{"num_hidden_layers": 10, "hidden_size": 192, "num_attention_heads": 3, "num_key_value_heads": 1, "head_dim": 64, "intermediate_size": 512, "vocab_size": 8192, "hidden_act": "swiglu", "norm": "rmsnorm", "norm_place": "pre", "norm_eps": 1e-05, "positions": "rope", "rope_theta": 10000.0, "rope_fraction": 1.0, "qk_norm": true, "attn_scale": 0.125, "bias": "none", "tie_word_embeddings": false, "parallel_block": true, "init": "uniform", "init_std_qkv": 0.0361, "init_std_o": 0.00807, "init_std_up": 0.0361, "init_std_down": 0.00495, "optimizer": "muon_variant", "learning_rate": 0.00599, "lr_mult_o": 2.0, "lr_head": 0.00359, "max_grad_norm": 0.5, "warmup_steps": 0, "schedule": "wsd", "decay_fraction": 1.0, "decay_shape": "linear", "final_lr_fraction": 0.02, "batch_tokens": [8192, 16384], "max_seq_len": 256, "doc_mask": true, "z_loss": 1e-05, "train_tokens": 208000000, "max_steps": 16962, "dataset": "wikipedia_en"}
MLP neurons of a small language model. Each row is named by its layer, matrix (down: output weights) and neuron, and shows model dimensions 64-159. Each number is 128 + 24 x the weight over its row's rms, rounded and kept within 0 to 255. Numbers have three digits each. A neuron's up and down rows have the sign that makes its largest values positive.
A block is one neuron, or neurons of one layer that tend to fire together. Before each block is what it responds to, as a language model described it from the Wikipedia text at the highest values.

Description: Fragment continuations and unit marks
L3.down41:140148151119160143081125123123153135127118117147134139144146107088142179111095107111133179127134133119113169146105148139146077128132179142093114112135161111144127165127119143162171121093085137146182084123131121132114118160180128119120117123103122118116144140154124100094120093173110174138

Description: Prepositions and mid-word fragments
L3.down3:195150122149124091101149144154158112126106152137152111092142126141112145145136118131124139153152121154135163123170118160145171162121157111087122097134108170078113123141164100153129140120077095085105130114104139120130111118113159130147151118068146135087095139144136126114135159156108106100

Description: Name-start fragments
L7.down34:115206179150118141121129101116115120123152169117124096166137156100150122131143135165128114126122123133150134143118096121143110132125112130136093108128125105163082159091124166127101124188138155123082126093158194125115143159115163101105107123137136118119155130170128158099116167126131133162
L7.down43:118145149157176161113115120148146144144124132123142116133116130074122163131126120147155132105131129147081117140088121141124119115138095135098214155097144111145134140141107104160104124128123131100131109124128142148141131108101147081142110127120087125129171144144099152140122124114110149136
L7.down126:148124130159137116140120108138123135131155130099191104119114120113145138164133152163117094129106095150126108131143088105151153055097106148174103174146144129152099088099098167133121147142141162137123157130110127137167082131087124145141126148116082143101075157101125111130124137127088111145
L7.down130:150144136088152097107135144121106136130111113167140133092099113138115159114136144123152143130131112146124077112124156133108119132096105162134114129150119137108094130096133115077095108132135128134113101158110153144152066132123121108108131129081116094151108119113114080117115145126144174140
L7.down158:149110125123072102120121135138149148105145156147153117146142142123133108094146116112152109153123156142115104139080147122153107145165073106113123100091127146140132142138177127162128153124107141125111156136112122133113137154113116169126110089151120124147129095152112058129152177140162118119
L7.down193:102139160143135168139105075138155131127142126082148172132148111122134104124125116153160111127165104150128107143117091057120099121132124146122183127141143120147119128121100123109064164139135176135106116111139123139107121114127125139135102126136083130081117130156095175107146152113156107144
L7.down274:081151160131107133145124116054151105116116129115146125148135129105125101151145121155138152125131135193085147105124135139142124124138115140133103128149138119162155140132111114112119161114124179133078116133119150152126131133151128133090123136105127142118155112132121102129102155157143155160
L7.down276:097112118150134125094152114120147126104097060138141113170124121130132136091141150140093151141084103143157143118088114143109119045121138150126157167109115156137120170131112139101132172105143127146109125129157108138192170138130107118127154174082132133109137108097100097128114133136109064148
L7.down286:141129162120136096161092134154129138141166133157131093118130110103126132125135113160150159139153125150167118160125100151111143094151139120146114130104129167120141159129134116144101161092143100096101133146173105185131116112156104126107096111139168125135167136124147144136136156144099127159
L7.down330:143147137140145124132119136113102131110116130128126141176131094125116102110137114155149142138125139169086135121133141124117172159153127170124108113116130126148122143157050110130096146144145151134160164069103076092123142084139159086128141135105131137133156142123140139148140136118158116142
L7.down337:132142098131109151137131118141102157133146118105142099113114096115113179154116127119155165109111137161110147141120091101126135111107121077139123142130150116127147096115132126177114132126162145121117128141146133143172166156151104100158148106093132111112130141145210097134142126134116121138
L7.down340:152110145127151148072112142131165072096129091153161129148118110113102076183105095120094154107126103132117136108133110112135118179119161098125151104128157167140108143140129156162152126097158119149173168086118141140124121155175142075152137110094118144124129175129123135129112160129105139114
L7.down352:145130154165147176113141112139118125103143104094141172173138128123081133120118133173135125134105125136129100137103131114169075152136087172102135136129117145102159114131185144132131155155123153128135133087106089120115105144137132129112093141145103106135150104143096145122155154144109150174
L7.down431:125103135134154121118081124155144096132148084160109141125126170140112080148180179140162152139150125155153163120152126147128125124108139175167094178085181131157147143127107104091125124170134124142105127105121194102114130108171161122123119116154112162127122132143130122116084125119163122139
L7.down454:173161145175117121165138093137100128123160145128123124142090126077101140120149128177148081115108164160132133192097136110062133140141100137148145127107115111139132157122080120115146138115139096110183100112135153172122109129079120121129115115114145086144159130128165158123166160095110189138
L7.down458:112098155145119129126153109160107128125171158130121137100142108120140110112131132162136095112130080109123143152142095145086120128164136107077146102119162116127137121146150141150155136111150166146118105132158147133137184132135136107126144148103132080160158155132115116144119115172126102141

Description: Paragraph breaks and opening quotes
L6.down83:124131157118169094145167104145125092108102128110096132146097118099134128107133125125103145151127134094139131098144140138113126155146106133114164130161188099100135111169158124112184111122118129132133157140130105119153092138129128154169130151076129108174125123159132171129126132136138114095
L6.down85:136176158101140101149139135115143161145129154095108129104146153160158136123127106110136150088144163123123149115118157144100133109132092130126139134112115132164126125120091126102159115111127109113120123114146154093099148095130135156183110134100156152152126142106095157166114131129163166151
L6.down100:122189107113122120146106146129124139149137109095133074136107142122137143154161141137144142157094134113149125134134114105167087170119087075125144130116103123163112112129119115132168079152074133134160140173126194120140123133119107127127124113161116129146065117111143136163163115151120172101
L6.down502:154137138128165124187157094130141108122144107153144130111147106146155139147155146100116121140141136133142114152126075103174130158151158116118159125126148121127117074156170151116111138155093121144146110126141173088138141109159100142140124141150109145114111111153158119186147151086137143093

Description: Numeric measurement continuations
L7.down13:132067144097121095141096144131124185124166183153094087146117153137138092112075109130111148149116141162101112114124146124165112128108139164145130146102156155181169107162178147126107132107113114083177095126089145118137151109129114103135128154126088138127150156135152064115149142089108116132
L7.down15:173146142125115145161142144168144129095096116150075110153100162140156126138160141128118099142177144152103128070125140173160142160061162100136112164104119153132133118107110157143154152093127150118094122154138145162126126156124129103151142142149133116145121175127154086138102126097157121131
L7.down45:138082098139133126118179134162120102104114158133092112143103104097158151136140151109130125119103100098145125162103174116084105138121123114109103121130177132127138117128131137096139166125151131127098149181131088178132133151167149078160122174125118143151130111091136103137088098096169127169
L7.down87:132143143116099165162116117097159128164127141124135097082182130154092128172132146147104167130075073128109084109145127139194123122109167164118120076151133157102138131135093129114133129140156173140116098102124163124098138125138106138119144119110143119125123123118169098102113147177171112161
L7.down117:122171131142171116140093134116121153098152127158143182134115123088133126145034111117114161128074128166095113146109096133125115141173121182149162130124087129113126123124141135141127134130111164166106110153152106118101159125153142124159139136124099150123138123143154127161138152123130135132
L7.down138:132102099139127156141149131144142109116105104139149113130111124165135115156091128104123083176143124130126135125125157082122138107088146157118134117121121144087191143153157159110101136147149124122129156121125180130142116081134146130095149156137125062108164101139138123155108080106116143100
L7.down141:085086132071142116150128111168124102137142090126130105127129108101112165126121124095120126133143143149078115091103145120104140133175093133156144120196102162166153102124159129084130110122087168123156097123126119127145168134115109152082173101137098105153078107140165138140151122152112144128
L7.down163:140111098119102089075136111095136089111083112137135110154170117132175160156104091153082192123121109147164138099119124132079098105118107104117125097120113148129150164146121129143132120121141112136113144134160094159154108079148133134130145171119146126145157104120114158146151117118164111155
L7.down194:120112104150089119155073132097126099149142117122082093154128138141105169132130095150152105095125153157120152099123125080129120120148110084165117180092103139125167085183142136142142141130137114095126131114108146152104103113126184141138084146094127153124167171106154159140134133116089093114
L7.down209:107145159124168091104098177123154123177165089123118092105112153140105123155172143095165146090154108145127110142121149085111141131126167129163151144148134128128106101112120129129106161101130156093116119106112170113168142101119106113128191095116130137139110105177104095138129170109146158127
L7.down213:135120182124127138145145110137143113144114138124169097151117159133132104122166097141115143166150135184169125149121113108129119139115137145112077120101145113135109128172134098149158127122075078151124143104107106144084131169132123088108122110067122144133153136104134116093119121127147106144
L7.down252:102112141145123172128159135113123139096131129104107103146119103096078156115124155149132116124123132139139108098115121114139086084162121107137146158150100089115148156141131182162107144171140158118107135111139134129155168112107126132122116199112123139113121135097159143123122097113182107149
L7.down382:092127098185145078179110155108111122122138155182135183088149131144112147123110166113123141144122108133125130065095119134105135121132135146143128149149165068191127102097128115150134129110134182097152150127140075081136141139135124178141179125124134140104111109130123141144099137115140087146
L7.down429:114112127124108171182123139141071099150092121134134136135139097130111112151104129136170147117122077163137108080098133095103121153125175138087120120146116135127143164168079143114106129140155102130101136089098110125137132084143131142128117112143112147106126165146108120131093124148098126136
L7.down492:086145149146147145145132139156113143101159173140137106114127091136129160151110135129147117134125155144125147143126084084083079133135118148105151095147182116141109120108127086132112120104167144107119161132106158128129080077106169115109149139129095112085118186115127136161134156143129130118
L7.down505:118124091164149154159118093107141111152173157118111132085121095111135140141129134138138141064096123120075126132064127146175155111136150125090124132139110133150115116138091142144150135125141146155162142135105131110133132111119143143148088109103127135136104116105139116120132149149134085106

Description: Word-initial fragments and mid-number digits
L6.down133:177128116119087123109154105111150153104121116123111091140166133112109109160126145102156143159132102145121118117130114149195097140150126131128128179129098171103136138203144164158131125107184093143121145146117134111124102147142082126159128156052130146108117130139142104130165117116128120129
L6.down250:116096120131126134117133114122159104151112126098113104140110152127165149120132132159147102152152096098096143126126139141132105134071098165116142096119124149074161151142112135138148124120111158171118109139128138109151131096169136120147143152099172111146132106126121153075142137181091123119
L6.down431:116108147119198137138138131122143157117167106123071130089117165156146101103103101152130105083140126132144135141126131125128107126120140172128122096073158093128126133104119131090142157101124102112122120121160130124098144101103153154126139123123135087090177108113120106143096078131137112132
L6.down495:155149104124124137197128138077114125173108106075153156130108137117133121104175093140149105108172143137104135114115135144117130121147132116138140091173140138102149130172137172123088116156091068083150118103114065094127139116140139131128119159107128099147165134128098124104108115101110133135

Description: Heading close markers
L6.down41:108142138160119137144136157085121144119141159157129109147132129110152140138142116080137114144117112102129124144099090081158145160063082088145117139110146162122169092137109145141067144144114137099151155097151157128091111118133142122143137111110115115188097154104100132110118114084125158152
L6.down94:108161147113126151108156132123149081128072111119172141140131067142122148131134109119135171082118132115145106151073143125169151082115099143142141137157166120129137090161109093131107087095145153156137139080116142130159125134089119103156113119104127134111075126147160144129149111099115117090
L6.down107:159138156103110144141147151134126165104090155131172130132148159132132108151138112144131154173133114162097125141138104161122106101089142089091141144117144106124132151115143141158083138129117145167092137130131110195125107154137108097151115117132198125191107142144107114143153125119135153133
L6.down443:096137081149163145117135165111111115137104115125118148090134152130167152122084128097157128132099112120110119119132121142066125109131110111104115124139153133135108099114122164169110166141150111119131131156136085139142165113131118134088147130144110144143121138101177121118133152116130103126

Description: Surname final pieces
L6.down74:114109119137130113144097119111121151166111127135081123120111133173176082101137139166120115120120153124121123132121173109162155135144175073107102092128122098150113130162139108158150108079130120114103116090116134145133117137178179144129114166127122167124146101149126105161151103148140101110
L6.down109:134107113150131167146107121141144114130077113189128114138125103135081131206148125145106104122151115159134165105131166169180116138103156136095121124154113132180088141159135140128105121142085155140167133111189137160150126119126155107112116137119099106121107155119138157157138139096140116153
L6.down383:173110127097115090146093119122115111129144135152104108149159103110104126118139129145088102120122139102146138131116157165147069130142177112119104124159137146152162083105121109122178128088093133130129107156112114171129151138141118169139125184145144105138117128082098121174128121145131128086
L6.down447:136140138151070151151139123147154152113120108059108134113141097116123094125135134120171086094100095087141165140128107126110107127134136117136126140118121142140155140099131143148158145096174104133142125132126104135101158139139171110137132137140112149121106131155129126170179127113132120132

Description: Word-initial prefixes and hyphens
L3.down142:158196131102146158137114147155134118167157109122168122151124148138106171151139127093091100147107132166108132131110103151110134095161158137119129165147131106109123135126069125099134134127124097133102108129116135092132197110130113184129102121130109108133138132111140112120102139144107110110

Description: Closing title equals-sign
L3.down60:104121161114145111115107132127171172121136139104113162113144150115089112118079142128115108077123120120112124135112096112092176156103153148121155120131157137133145125101110111100107140152103144120148116149128108157135104163118172165092119170151133117097114129096141131148144120122137154160

Description: Digits after thousands comma
L3.down497:140132134161115120077093129126119108160121120126128106143088125128129117111056094117104090125103134145145129142098134142152172130138114148159124156130140138144117093125147140152130142065111097132101127136146121097140119158159139110106131145131139142120111120157162102152149103084150141118

Description: Opening quotes and hyphens
L7.down73:132162121158106136139123112126153131108162103146103134139141102142110118108158136110084088095078130138126135156142155065205138133108152121137086150133097112165105123144156126127140141113153110108113120125121144091118098106126179135137163131119115171109121133097114162135107149174163117153
L7.down83:095127089099082128105082103167132123108122100082189121125137137134098128141106160133100160144125136136079106097126124189130124167091156132073160127127127113102141139140128125153114117122126083107112132134123126147141108111162117115102106125117136156103158137103114126156141081136103152121
L7.down84:157111140091134093131125134113152127103106141119092104138099134097143116128141135140120085088142105140142115098089143162084153129119113134137173138127118109064120111130135152135113144114166136120127125116092129073117167104154094135086141126130125118099126108118138119094132094150172123144
L7.down86:138087154109112086104131101149131148063130134111075138117130052115137166126147105126118120107096099122130125129148120122124143165121116113119093124132113177093157158112135132131155129120106140140162079098130146108122124167151152144156145131135145126135102139113116162133095149130120090129
L7.down89:134160130128132110138113128093156098128146135110120110151152158130098135148131116148128130125125156120164157170131097162078127132131093140118154155109174143147178146160091145136150100134098158144134153112111125138129134122142138120145104127109175091107105097109098130129146064139152155109
L7.down167:113154132110146127093150157149124151100128153158122162124163113115119163129149111119089186148087100124179113077143136099130096116074132146106114115138107093116133126129116108155106143179126160137086158132137097103126118165094093116131099128123142133139110117147089111120123173121161115108
L7.down192:092180126143113147078102123112117086118124134154168149107108143119160163128134120169170154107110136131126152121134116122100102143079108102101158114130108135097108131151120126123124111174132089146112106100174088155143120118112126108129127104079156115159146144128113199094114123154113087147
L7.down208:142126080125152119086143141135076114119136163128140167130132151144135125167141139116113151113127106153131154135122142153093132111148079098156134109109150134131133143131126140095127134164105092166135137112119170113122105118091128136160099106103143192128145127147138134129135141120144126112
L7.down219:115126171154102125104110194120116111143114099150180170097112136140122125140163126134130155143143133105137156140138122152149143142106101086124139142105107134100108102156117142169153168099156122122103122124128129161157117119146130145109114145126169143116155143121164175144087109113109126154
L7.down249:165118127177117119176154152138155103167113157121124133140115150131148147165131149133122150127117107164126131130134118154163137140083113102183142103132060138163142079146100096111133091140148100124129133118174142108113098129125112105134112150135093138122142164095107126099148177117133105149
L7.down362:145104072103101098117115112131094134146060147152120081111116166142132140109141129104146144092113147127164118128110090101113099138177136149124126179096099132134127112089099134183085151136101142133118122171104143095105097123142156101128157100121132165123088174143158148139148139111136146178
L7.down372:125138118094115110135118133142136122140112149110134122117139146079134153147149122136158178141126094099197147127092170107149141101099123116142176168116055098153137164132114168085134151143154095119119135129164125104128122109140105125114136100163146162098113115114085118107154143159101112138
L7.down414:116128134183137130179136123142137128088167147135141148171083157138139129153091124118161119131112132128134099162112152144116127117118145132151109159122120118102117147105110114173173133126117117136096121131153177109116123136151152130118119125129149172123165125137121153129146142137128141163
L7.down461:110120125161132104138161150138126151092150104146108128137183154138148137140131165123135138110091175170130144125096135164089168116093173158146117121102132174106117085085134118191120112141077140160089104135138138080112116179159130098121132120141131145112115112113152142129149128146123138098
L7.down489:114163165137170152145112105098101090148126116113142131122136107103149161141156125144112123084113111113112156165100139140094121160145146124147134127122137138119115111158124171159122155123135146101085156074120137135132113135130158067119124141108121146133134144119108113120124156154126114127
L7.down511:144165170159137115186162126123146118146133175105128133133147145117134147162116107156107103131133122162141127120146123172166140141095126126111139130169140141117145111145108110119148131111129104127122103147134153095135112178155165127126109130138154138123099115129139143123099157137131093157

Description: Digits inside multi-digit numbers
L7.down7:135158134106122162120114096110143158128135119144152171143126125173118135087165175147091108156136148120165127134128119149130070120144169204132138150161145106122137117173136142142153104119130131105148118129126153119141146139120129170177156101099151104129166158156133114084116134131113082116
L7.down19:138137127160152158118109117148129128096132108106150071116118121124099082128135145132128096135152111093120131134138119105108105137095106112167092123132121062096158160096140183122096138129132115141105145145106122130109154124128122128121135167119157077101172092141089134150133130122121146099
L7.down78:109106116137140114112122107152153097135094113164105142117130132083132124096088115117119134126153132090131161088115072145123161081196125104179141123142108104102140135115110130152144142124164127159162106086098142133150140151150137093137125130149112172156089110169107120120125150138141108146
L7.down81:143155107135148123146137129145153170154101070099174109152162128118120117146136102124135109175149119115124115134117121125126126167138130155082127139126154121110150134133149138177128140150141124100099117123124135138091111109158131119122116132114121146165103171104162128138153174153137122126
L7.down172:153081158097116156128137107115108095128161140110153099168082149122111125110113113151102110108154142155130129147128117138152132129097142167127126166120088140122142139119079136093126132076119140122098105121121106122117169135136182116124134103091160112066139155112165136117119139130122138133
L7.down187:133141153114156046110152126144134131117105127132111152097082158123137131132091123130101119152107140164087100102129126179136128142158131159151133085158111156170110137133130106117114127118103133159129126170151123147141124113150128130117147148117136098089136127156129126116152158092143147109
L7.down214:099084149150131126110112134094113136128137088068128107162098144091075107093127105148140108184107110067115121141127102133153088140135142121140130162113160105099126143142163148152111128151166159137092148105145157148123103093092122131146126136107111137150134112118138144140128115138183109126
L7.down223:132101118182122114129161093086111123105103111091131105087122167090113139115134113115176108122128121108146156167142105138149113151104114135050115156143131136115101103172105164134118098139157132143124128137153093158104120157149097136089124152122120135131143124126111135141185146112100133114
L7.down224:109125117112104116142088145145159148121123175160137134109095132108140143123134096124102107099150116102134126115138130098130099122130112142117097118137157123152133109171153123138142177147185098112135133112129142133163133153146159133104139173098117071144141089130130119066126081128101117124
L7.down239:125145135136138168091131133141129162166149139146135092185123133148120138143125118122145142126106128146159145166107110151128102166132149088109047117121082108102112144124153104158136127098140126122080111100151122095146120076168105097126162150130142123153113135113131137152128140129119134158
L7.down254:124120170132112114120150117106127122146132111125138141133124145078142134117141122119129156121154111113122148128105091108145193085116134145130133164120113078132143113103174132114163170143119110130104126145155105114144148166183155135107126160127133125141170109143114111111132146139102118138
L7.down305:142158138117096125139161090129098145106132124080141128124121129166108118102140130120158161139103081135125134083098157167120130113122100115180156126091087134119190102133131141121104148132127086107102177106139095125151131146137115106114095081120127124091116100115104141107168102117145152095
L7.down323:115098104171152161110124149137086139170113120088119116079102153134133103100145172099116133107141102128151132117088146090083127117116122099100139142116141123118166094121139093127105162125173132136150143136148133088102104124182156132095147160084135149073137125118148160151127057117165160137
L7.down440:179134107103126168087143135121141128133150133102146154116108141148170109130132113121104115119107110138126117120130133128167117145168084125181085161080109140153088138110133153099101110143153140154133118162139171140133126160131149104110155160130135118116151135133167139147117140134122105120
L7.down459:139095078156154113137140109122151128135156131147158155106160117079114143160102112140165141113146093128116162132105142120080146119172099142110093154137082105107168152135103139111123135115152134143133112162124133134092153121136119117106110148088124109145142125130127088141108148075115141167
L7.down463:109132143118152132152116151119140137149099153166132149136101116113107102107137077108190141171164135126144145062137151147121139149141159149135097153110179123128147138119133129102106086124128106110182150143122127146112138103119080129130148150088129093119115106176122102115162153142124120127

Description: Table and infobox delimiters
L6.down152:108163095155126158156088129112142110105151157126160110130118128152116117148110108162110119146179093084113164146113148099145128156108160117147129097138191127108111152114128104132180078126135140142073156129158081150106125126200104099155147088143160117116158074118109110168122123150138131166
L6.down269:117105133126134132125121108099116103119136105145105130101120107078132081152124119150101082139148118161128149137098146128122089153113135177150132127143161143131133119131143064151138092126165116121125192138101113119113148075162157130116084111107124097136157137181123146112089084119120155110
L6.down293:137142107145127132105126096132111090146127110161123128121134124110078124116115172115143093179136102127134151108116136142130112116158153156078120129158132150146122184098107124103105098122110097112132107117070142113131131103124136154149105153107129135116145081119103118109077134140083123087
L6.down423:117126122147124148130114078112112143091187140134157095138130125110105117139129152084177113115150146133143152158143141136072174132166168128138152120121180181133112129152116201122130147126147133160138129111136113104102138181164134146112132108078124125096137191131136112132161120120105154147

Description: Article title closers
L7.down20:138107120139074095084155152120167111120154133148173124129150115154146073164136124148128121108118126149121137121144149111165136161116123097161090112126102138107130157126155108127108103102116117110102148092073172117150111151129107120127071129111096132175116158145097128158088166083107111130
L7.down69:132138127149119091106085164130140102147130099126082142109132111158121185111130157125135115099132090106116121139123183102123149111088138119118150137156137219146132104097112094115094110126151172130102162132079160106077130093113145111165143155153133135142103164148133129099133142120133106098
L7.down143:167146092108153120146121125111115086106153131131090169122140097136127108118155152145146120145104172161103147121112119117129148120107133141094125117088138095138077171147135174099175114089119134152103165088111183164132114129137134122137103142123116128109066164125098143122104121135145120119
L7.down153:133074144142118121163111122128144106112133113109112112148149099141155140127118106151139109122123120156124191159140094103069142125110181125124183161103152130118120109105169113114115107111110098105131114104118108091090121161145140098140132119140136139119129161128163139115131086094074117141
L7.down174:085078120190116106127157182088138150119162179130138106111094119137084145119119168109149135131123066101148150133132152120131145137108121173099147129120119091136126159131102142095188133133137150093095178150072118171126124135139109139144141124122117139181155128120128131084143129121130116149
L7.down212:163152101167113127083131126125161111112173162163137140088174133110129064113096201118123125176115132116180109128126136154126117126082178118129126125109113148163111109123128121190177099113126123146133106123100139131159132158135119159084141143141128129078145078115158127151117119129167150124
L7.down245:137123165107131169161143154125127079115125121093088144104150139133120131123131164097108114148104132124133104174084124139118098081116133124103105177119132161108125140146131146097125142164143136148129093152074097117126142127143137116100141127155138157117094156148089123130174112126153141111
L7.down306:150173133128134102093114119134148132131123112156127113163096093139135127090134075108114107103134130109125135107139133124048098136120155125160134117108142114129182113144116132120095141117113138114101170120126117159071118115134156114086118156166102184134092137122105113100130118109157162116
L7.down310:165108130099148150131095138175152100105080129111119128114104122095185141178140119112121171120152176112124102146138100131117144169125128104112101124107173134126155160119139140116120150137124112139139144157119192127139131138127147117124158121135149116142097114144129114165135097118145081069
L7.down313:124124185189148139111100101138111092157134118132088166151138122127147111124120121151123157139130121138157141077126099152091156161155077149102153111142101110145108108074154113127142145126126137142113114151148127129091141126173112127095111110100145168113126079112098176138111118151133144119
L7.down319:160142141101106116080115143136121131105136155096103173150110150143122127080107149138164152092129091143136125139104119124153145146133147120099121146102126120133100120155160161158107151129137126129124095102142142085110122121135121120158144136152143166158114113150147077141100148121100163158
L7.down413:094135155092131112082112155143151105151144143123114120122112117166166150154148100156126146158121089161115142117150137128135112149103163121129090131157141101135135122185102163139134182130120087122073122145124188123150127088141172119128125143117155165114133136113131139134120114125160092123
L7.down435:140088142062117131195158129177124125125149122143132119112126091124095137119156084136124112118139123108141157102095156098111108112140123150106125136145085130177139130157132135077134162117146092108126116144129165128140179093120152150118103087100145135113118090141134160167170160114130123141
L7.down437:168127158157085140147090138138140126129121099118149101107123113150151183165100132131154100115132148162154130180129150153128133151143140117135110133197158155158120126115163124125139132137121188138153085126098133120099111114094124119083183129127152146134143160134094121108143136121171123169
L7.down439:131117179132144098089161113154142150111144123159156136110177142110118164126157132144114138147076088073149165159121107140123120146118130118129091112098127163148115091118161140197126123135138133130094107144119186159106125154089131126116121166126094114129123168162136134140168153128101137138
L7.down460:116123153122137094118136156123089115136118109119131115175089138153186137117170125147155113149121108117124149125148128133150079139082114142141122127150168151141155131110117147170112093112104113119143114131118136071095087125126114104098106113177116134100083104115104133100109148141127139146